From a checkpoint of a small transformer trained on Wikipedia.
Training: a variant of Muon for these matrices, 443M tokens, 9032 steps.
MLP neurons of a small language model. Each row is named by its layer, matrix (gate and up: input weights; down: output weights) and neuron, and shows model dimensions 80-175. Each number is 50 + 10 x the weight over its row's rms, rounded and kept within 0 to 99. A neuron's up and down rows have the sign that makes its largest values positive.
A block is one neuron, or neurons of one layer that tend to fire together. Before each block is what it responds to, as a language model described it from the Wikipedia text at the highest values.

Responds to: Fires most on "Gen" in "Genus" lines of taxonomy lists, and on mid-word pieces, chiefly "on" (son, Colonel, Semyon), plus "ic", "way", "ect".
L2.gate125:53 52 71 59 49 30 45 83 49 39 25 53 49 61 72 50 51 68 54 50 57 46 48 53 51 49 53 37 47 48 50 52 50 56 46 59 40 52 52 42 53 45 50 53 48 55 63 57 60 52 47 53 42 45 39 49 46 37 64 55 62 23 37 41 49 42 58 52 55 68 46 43 67 41 59 33 59 43 53 58 39 52 45 50 40 35 44 61 33 46 39 49 45 42 52 60
L2.up125:43 43 54 55 46 56 46 52 45 62 42 42 68 65 48 63 74 50 39 22 46 61 57 63 45 46 50 61 57 52 52 56 48 52 38 53 51 44 71 38 56 59 43 33 34 35 43 50 65 26 27 51 52 73 63 51 45 61 52 51 59 33 51 58 50 63 43 54 51 54 62 45 56 47 53 38 39 37 52 61 62 72 44 49 51 56 64 48 54 50 55 54 55 53 37 54
L2.down125:54 53 56 65 43 45 55 45 39 49 47 41 53 60 46 62 55 62 55 46 51 47 60 53 42 42 49 20 40 32 54 43 35 27 35 42 55 44 55 50 53 29 41 41 49 58 57 42 49 58 28 48 40 59 60 55 36 44 33 49 59 57 71 63 49 50 44 46 53 56 64 59 68 37 79 45 32 47 55 63 49 49 50 61 58 50 50 61 59 71 49 62 55 54 57 43
L2.gate144:46 70 52 58 50 37 70 53 42 52 65 52 48 46 56 52 61 48 63 61 42 36 25 40 42 60 72 44 59 55 58 49 55 41 49 52 50 53 37 54 69 57 48 52 45 50 65 53 48 42 57 54 38 42 39 60 58 44 56 69 49 51 58 27 30 45 52 26 46 38 46 40 53 45 47 49 42 50 54 56 43 45 56 48 48 62 47 56 41 50 55 65 45 61 36 34
L2.up144:39 54 54 59 41 47 64 54 54 47 69 55 53 54 48 61 52 40 48 59 38 44 45 37 40 72 74 42 67 51 51 42 47 40 47 56 38 51 35 53 67 60 57 68 48 47 58 45 48 47 56 45 38 40 45 56 62 50 55 61 53 45 57 20 32 52 54 33 50 48 46 41 66 56 56 31 46 52 46 69 45 51 51 49 50 64 64 54 50 50 44 67 44 58 46 46
L2.down144:70 58 35 57 48 50 52 45 47 67 54 46 50 70 63 50 61 41 47 44 63 47 57 57 40 56 61 42 41 47 50 42 53 48 59 26 56 58 44 53 58 39 40 59 54 52 42 33 52 42 48 48 50 64 49 43 43 53 30 54 30 40 53 59 47 57 46 48 53 53 48 54 49 55 39 71 44 47 58 50 60 46 56 49 49 40 64 49 41 57 43 47 48 54 58 59
L2.gate163:54 65 57 51 64 42 31 48 50 65 47 40 50 55 57 52 56 48 52 44 47 42 50 51 52 63 58 55 71 43 47 42 41 46 42 54 52 54 46 56 61 62 58 57 38 39 44 48 38 65 24 50 47 46 60 52 56 65 64 58 52 51 57 66 54 67 54 41 55 63 63 42 36 26 60 71 44 60 49 69 54 44 47 58 42 28 47 49 69 43 50 46 48 57 36 39
L2.up163:55 70 45 52 64 40 42 57 41 55 45 35 43 50 57 31 50 49 53 52 51 39 57 58 58 59 68 58 68 37 43 44 30 48 44 44 52 57 54 56 56 59 60 60 44 50 58 61 46 47 36 54 52 43 68 43 61 64 55 38 61 54 55 63 52 56 53 43 51 63 61 36 35 27 59 66 41 64 52 67 56 41 47 54 45 31 39 46 62 41 55 43 44 60 36 38
L2.down163:50 58 60 62 33 31 70 62 55 62 49 71 51 48 28 56 41 33 67 42 42 43 56 32 45 43 62 49 43 43 30 61 59 57 64 38 41 56 68 51 55 61 42 47 42 48 41 45 57 64 40 46 56 54 53 35 58 50 39 55 55 46 56 63 50 40 51 60 41 64 56 50 61 54 57 60 45 49 58 56 35 47 51 39 38 25 44 60 46 64 61 39 80 45 51 46
L2.gate168:52 52 62 65 39 53 49 44 48 56 58 43 53 57 59 54 65 59 60 40 58 68 54 51 41 56 51 58 55 43 49 44 36 48 36 69 45 29 66 50 59 53 41 55 45 47 65 45 66 40 72 41 35 43 44 36 46 74 63 48 46 46 67 55 42 54 48 49 41 50 53 33 59 41 53 48 56 35 48 57 47 52 53 59 48 54 59 50 51 59 42 43 38 49 43 34
L2.up168:56 50 60 69 53 43 51 37 57 56 48 53 51 45 58 41 68 55 57 48 60 53 52 55 32 56 48 51 58 49 48 48 48 55 37 52 59 46 70 49 55 50 44 58 60 50 44 42 68 37 64 46 49 47 46 38 47 62 58 49 42 47 52 57 56 61 52 50 30 58 51 31 56 37 53 53 47 58 47 54 50 49 54 55 38 47 47 54 74 55 40 48 42 32 44 27
L2.down168:72 68 56 57 28 49 60 73 55 66 55 34 48 73 53 65 39 46 46 20 51 59 59 56 56 58 63 52 49 56 38 43 57 51 49 44 44 40 47 53 52 36 43 52 48 44 49 56 47 55 54 50 44 58 30 38 59 56 42 38 40 57 41 74 23 59 57 46 45 58 51 53 58 65 59 40 48 32 40 63 20 63 38 49 61 43 47 50 47 52 49 25 57 66 45 58

Responds to: Final word pieces that complete a multi-token proper name, mostly surnames, as in Mann-ing, Fost-er, Kenned-y, often before a table bar, comma or verb.
L11.gate27:40 53 60 63 43 56 47 77 52 41 43 36 59 35 45 59 39 47 37 23 39 45 38 42 39 35 68 58 54 53 56 37 50 44 54 66 31 39 59 32 55 43 47 35 49 40 37 47 66 49 45 61 58 48 47 63 49 58 53 56 59 49 52 58 55 50 60 48 62 47 45 57 50 51 59 44 36 62 50 54 55 43 53 69 52 43 45 48 56 69 48 60 49 63 43 58
L11.up27:47 48 48 56 33 39 55 43 51 39 55 57 42 46 46 41 48 36 44 47 61 80 60 39 49 43 33 45 42 40 53 48 34 35 45 42 39 44 41 33 30 32 56 38 58 35 63 79 65 49 63 52 54 47 45 74 48 54 35 39 41 47 52 53 37 42 55 48 50 46 52 33 55 40 49 49 72 46 63 35 66 62 48 37 47 63 41 64 52 49 59 57 40 40 67 44
L11.down27:57 57 63 39 54 58 55 45 47 52 38 48 53 51 47 48 67 48 56 80 37 38 44 57 65 48 47 45 34 53 46 64 55 62 49 51 64 50 50 60 41 53 55 59 57 67 60 47 54 57 61 46 35 42 51 38 58 27 57 44 45 52 50 51 47 56 36 50 39 55 58 45 59 35 52 46 38 51 47 62 30 48 52 40 41 67 52 33 50 36 56 49 58 53 42 57
L11.gate79:44 56 57 64 29 37 55 48 51 49 45 58 59 40 58 47 42 74 39 53 53 59 58 33 71 34 54 53 59 51 57 40 53 40 51 43 53 40 76 49 39 58 69 58 31 53 49 55 37 51 61 64 48 53 40 42 65 55 62 61 43 39 72 56 66 49 34 48 41 57 56 46 42 56 64 32 48 66 46 62 52 44 46 51 60 55 45 53 66 39 56 70 29 43 59 56
L11.up79:45 69 53 43 31 31 62 63 43 53 44 47 60 58 62 60 59 64 34 60 48 59 47 33 71 44 58 49 46 44 49 52 47 40 57 45 54 38 48 56 44 57 64 58 46 62 39 49 31 33 55 56 58 29 43 60 67 81 39 39 32 38 54 50 46 42 50 46 24 61 47 58 44 64 61 49 41 64 53 55 46 44 62 53 60 55 65 50 65 64 67 68 40 34 53 48
L11.down79:43 38 63 45 70 59 42 37 49 56 60 53 50 37 39 59 42 50 60 48 31 39 43 59 29 59 40 61 54 41 52 52 65 52 58 61 39 58 60 54 48 40 37 50 48 47 51 51 42 60 43 51 47 59 52 51 39 43 54 68 55 73 50 48 51 56 54 60 55 51 67 45 41 45 38 58 50 52 51 34 56 40 55 39 51 34 56 55 23 51 36 52 54 51 50 36
L11.gate196:47 55 47 30 51 42 51 66 58 52 51 50 49 43 49 46 55 20 31 58 51 60 38 53 56 43 54 55 60 54 49 54 51 36 61 58 59 53 64 37 53 56 49 53 54 56 48 46 66 37 39 51 50 66 30 57 38 75 41 42 40 44 57 53 62 68 61 45 39 41 45 63 55 56 69 61 66 46 42 35 67 49 58 34 49 41 58 47 46 51 53 79 50 49 46 57
L11.up196:48 52 39 59 51 77 59 57 60 39 49 58 62 35 55 41 55 55 61 27 39 47 46 51 51 46 36 65 54 40 54 49 56 51 58 34 49 42 54 39 50 54 50 55 41 64 58 46 60 37 46 46 44 62 40 45 49 57 56 58 35 39 56 41 54 48 51 50 39 25 59 50 47 52 59 58 47 46 57 40 38 48 48 72 53 36 57 55 31 24 65 77 60 60 55 45
L11.down196:55 46 52 42 55 49 58 41 33 30 48 58 40 52 48 51 46 45 42 57 50 41 55 33 59 26 40 45 43 47 42 53 57 41 65 45 55 52 36 48 55 48 57 56 72 61 51 49 55 47 28 28 70 48 32 37 65 42 44 39 43 48 64 56 42 69 59 49 44 56 47 57 34 55 54 51 60 70 66 53 49 69 51 47 62 59 57 49 53 50 39 36 55 56 52 52
L11.gate301:58 38 46 47 40 39 61 63 53 57 45 48 68 52 44 51 73 38 49 50 44 56 41 38 52 42 57 57 58 38 40 55 50 45 59 35 53 41 47 34 62 48 49 63 50 66 38 51 58 36 30 56 52 58 35 52 50 61 46 50 43 60 32 45 56 52 55 55 40 40 48 64 56 61 60 46 43 44 41 49 50 64 59 45 41 30 56 42 52 35 56 78 57 53 53 54
L11.up301:59 52 42 54 40 38 53 49 56 54 47 53 52 66 21 36 44 43 40 56 42 49 62 45 49 50 33 55 44 59 56 54 34 39 62 43 48 36 58 60 53 42 46 61 73 58 29 48 55 50 53 42 53 60 39 41 46 52 51 37 35 54 57 42 49 67 47 58 52 49 36 52 50 55 61 55 27 61 48 28 57 56 55 62 50 44 50 36 52 44 52 66 52 42 45 68
L11.down301:46 66 45 59 58 60 44 30 49 38 56 47 43 51 46 51 55 57 40 56 58 49 61 50 61 40 54 56 48 51 44 38 52 57 61 45 47 63 45 49 42 49 37 50 57 40 51 42 72 54 45 41 73 60 56 58 77 50 42 42 41 50 38 44 40 54 57 45 42 32 42 50 62 39 62 41 66 43 66 64 54 35 52 69 69 63 44 39 35 32 42 36 41 42 45 59

Responds to: Word-piece continuing a capitalized common word split after its first letter, mostly in song or film titles (Y-ou, N-ot, T-ime), plus occasional pronouns like they, we.
L11.gate64:65 41 31 53 54 39 48 65 45 57 54 38 58 38 45 57 46 53 42 49 47 40 61 27 53 41 58 56 57 47 66 47 63 56 49 58 48 62 56 59 55 50 42 40 46 62 59 47 38 60 53 63 48 43 50 63 56 41 38 43 46 54 50 57 53 54 54 66 46 57 40 41 41 54 35 42 41 54 39 58 73 49 39 52 33 42 25 42 49 51 43 57 49 38 41 51
L11.up64:57 48 47 34 51 45 46 56 51 52 43 46 32 44 42 32 32 55 22 54 48 47 58 35 45 46 40 57 45 57 64 48 49 31 55 55 62 63 43 60 36 34 59 41 58 63 57 52 57 44 52 43 49 31 58 53 53 57 26 73 52 52 56 46 30 59 44 56 42 60 38 46 43 53 68 51 46 45 34 59 46 45 40 34 47 50 57 53 41 42 47 54 58 47 37 58
L11.down64:72 49 52 45 43 68 61 64 57 57 34 60 51 45 44 46 37 53 37 57 58 33 51 41 49 56 46 61 53 29 49 56 42 46 63 69 45 54 46 64 55 34 46 44 44 43 51 82 56 60 61 54 43 55 55 42 54 55 64 42 48 44 47 59 47 62 46 48 58 57 41 44 46 49 50 61 43 39 48 44 57 44 52 46 57 62 72 70 54 58 60 42 36 52 43 46
L11.gate113:49 69 42 67 42 54 43 61 43 62 58 52 39 51 44 61 55 62 37 63 52 52 63 49 60 52 67 45 72 39 52 40 42 46 41 49 47 54 50 57 56 41 31 50 49 64 59 55 50 39 59 47 53 50 56 51 45 62 40 55 61 39 47 41 36 45 41 29 41 49 27 59 41 50 65 45 45 55 39 54 46 48 37 41 48 53 53 51 35 39 58 54 56 63 45 43
L11.up113:50 28 49 42 53 61 37 60 37 51 48 27 74 45 49 54 49 42 44 54 67 59 63 43 47 49 65 53 35 41 61 52 71 51 49 45 37 48 48 61 62 33 51 58 39 55 46 50 45 43 62 63 50 52 62 50 50 51 50 55 59 58 61 55 47 48 42 53 57 54 31 43 35 47 61 51 46 43 63 56 60 39 52 43 50 43 65 65 52 60 47 69 35 44 55 48
L11.down113:51 54 49 53 29 37 40 61 49 62 56 62 58 45 54 51 51 37 63 70 46 62 58 50 47 44 60 45 45 35 50 46 49 40 30 51 45 41 57 52 40 48 55 45 38 64 69 44 54 50 48 65 57 69 64 43 66 52 47 59 52 53 48 29 38 73 46 53 40 54 33 37 53 44 37 54 46 47 54 55 44 51 55 49 46 48 42 78 50 47 57 50 45 36 44 43
L11.gate183:61 37 59 56 49 52 63 62 43 61 56 58 37 54 54 45 44 44 42 45 45 45 57 68 47 57 71 46 61 66 67 43 33 60 39 61 79 57 61 56 54 42 51 46 53 61 53 65 34 31 50 47 50 38 45 35 43 57 57 61 51 38 48 28 31 47 30 44 44 56 36 33 54 55 35 57 49 40 33 62 60 43 21 50 48 57 62 47 44 43 48 49 47 54 50 42
L11.up183:48 46 23 59 35 62 57 34 45 37 60 58 44 44 47 32 38 51 52 52 49 41 48 51 41 46 57 51 53 42 65 43 52 45 49 57 33 47 50 44 55 43 36 48 59 57 43 66 46 50 60 33 72 55 43 61 54 59 53 51 36 64 55 48 28 42 31 73 54 65 48 62 63 57 43 46 43 51 38 46 59 65 44 57 49 47 41 44 43 58 56 64 38 50 43 62
L11.down183:36 39 65 52 52 57 50 55 49 41 52 52 56 58 38 51 67 42 67 51 53 61 56 57 39 36 54 47 54 46 48 32 57 54 66 45 45 70 38 70 60 48 62 46 70 45 55 58 54 46 57 53 45 50 60 49 44 47 60 55 49 67 56 50 50 47 51 50 46 58 37 55 49 52 37 62 43 55 55 44 42 31 59 59 49 48 63 38 53 32 39 53 45 55 36 37
L11.gate335:56 40 65 55 34 51 56 59 57 50 35 55 54 50 47 69 40 42 56 47 48 63 46 54 38 49 58 39 48 57 44 39 56 59 55 65 45 66 74 41 69 52 50 47 54 46 58 52 67 31 59 39 45 56 58 69 44 45 55 51 50 51 76 41 47 37 38 29 62 55 42 49 31 48 50 60 40 35 49 58 40 55 54 55 66 43 59 62 52 50 40 43 57 55 44 50
L11.up335:48 63 39 65 48 57 34 53 35 60 51 44 46 55 60 53 50 47 26 64 51 57 66 44 28 25 51 62 61 48 68 43 56 50 62 61 52 41 55 50 60 34 58 55 54 60 42 66 45 47 52 49 62 44 45 59 72 49 43 55 38 41 51 60 32 48 53 54 58 47 40 59 31 47 32 28 44 53 53 52 56 54 34 46 59 39 47 59 69 43 41 53 52 51 38 41
L11.down335:57 58 27 54 49 53 64 36 51 46 51 60 48 55 47 41 53 50 49 49 63 58 41 74 71 44 67 34 44 61 47 50 54 58 32 46 52 62 50 51 37 57 65 53 64 55 37 47 52 39 45 52 38 47 38 63 79 46 51 65 43 52 58 43 42 51 46 46 49 35 44 53 54 48 49 53 51 28 59 58 53 54 61 59 34 42 38 56 52 44 68 32 40 51 51 42

Responds to: Mid-word vowel pieces right after a word-opening consonant piece like K, St, W or y, e.g. K-ore-an, st-and-ard, w-ant-ed; sometimes "I" after a quote or a period ending "...".
L5.gate244:46 55 34 35 50 40 29 39 72 56 49 44 54 52 47 48 64 44 52 52 59 31 69 32 52 44 43 39 60 57 60 46 63 45 38 35 53 54 46 47 46 40 62 58 42 52 70 49 63 44 51 56 56 49 63 53 45 46 58 46 45 63 50 58 46 45 44 48 19 56 61 49 54 56 54 53 47 58 52 45 62 51 56 46 54 29 44 36 58 61 53 24 44 59 46 59
L5.up244:54 34 37 48 52 43 45 45 47 69 34 43 54 53 44 58 64 56 55 41 34 57 47 37 38 67 50 48 34 46 53 62 45 31 55 37 55 56 46 53 43 48 31 40 43 37 53 44 65 27 52 42 58 59 34 47 43 54 62 50 45 48 49 38 51 37 24 68 57 69 52 55 31 52 66 43 47 46 65 51 56 49 51 71 61 32 44 55 65 47 64 51 56 57 46 53
L5.down244:44 69 56 56 45 46 62 53 46 47 61 56 37 51 62 46 38 68 39 48 57 57 53 49 47 35 63 63 60 75 42 44 54 54 41 65 43 55 31 61 46 58 60 33 63 38 46 67 57 65 35 47 48 50 54 43 45 39 22 56 59 47 49 53 41 51 45 47 56 43 37 51 39 62 38 37 54 45 52 58 52 34 47 43 45 57 58 63 78 58 43 32 51 59 34 47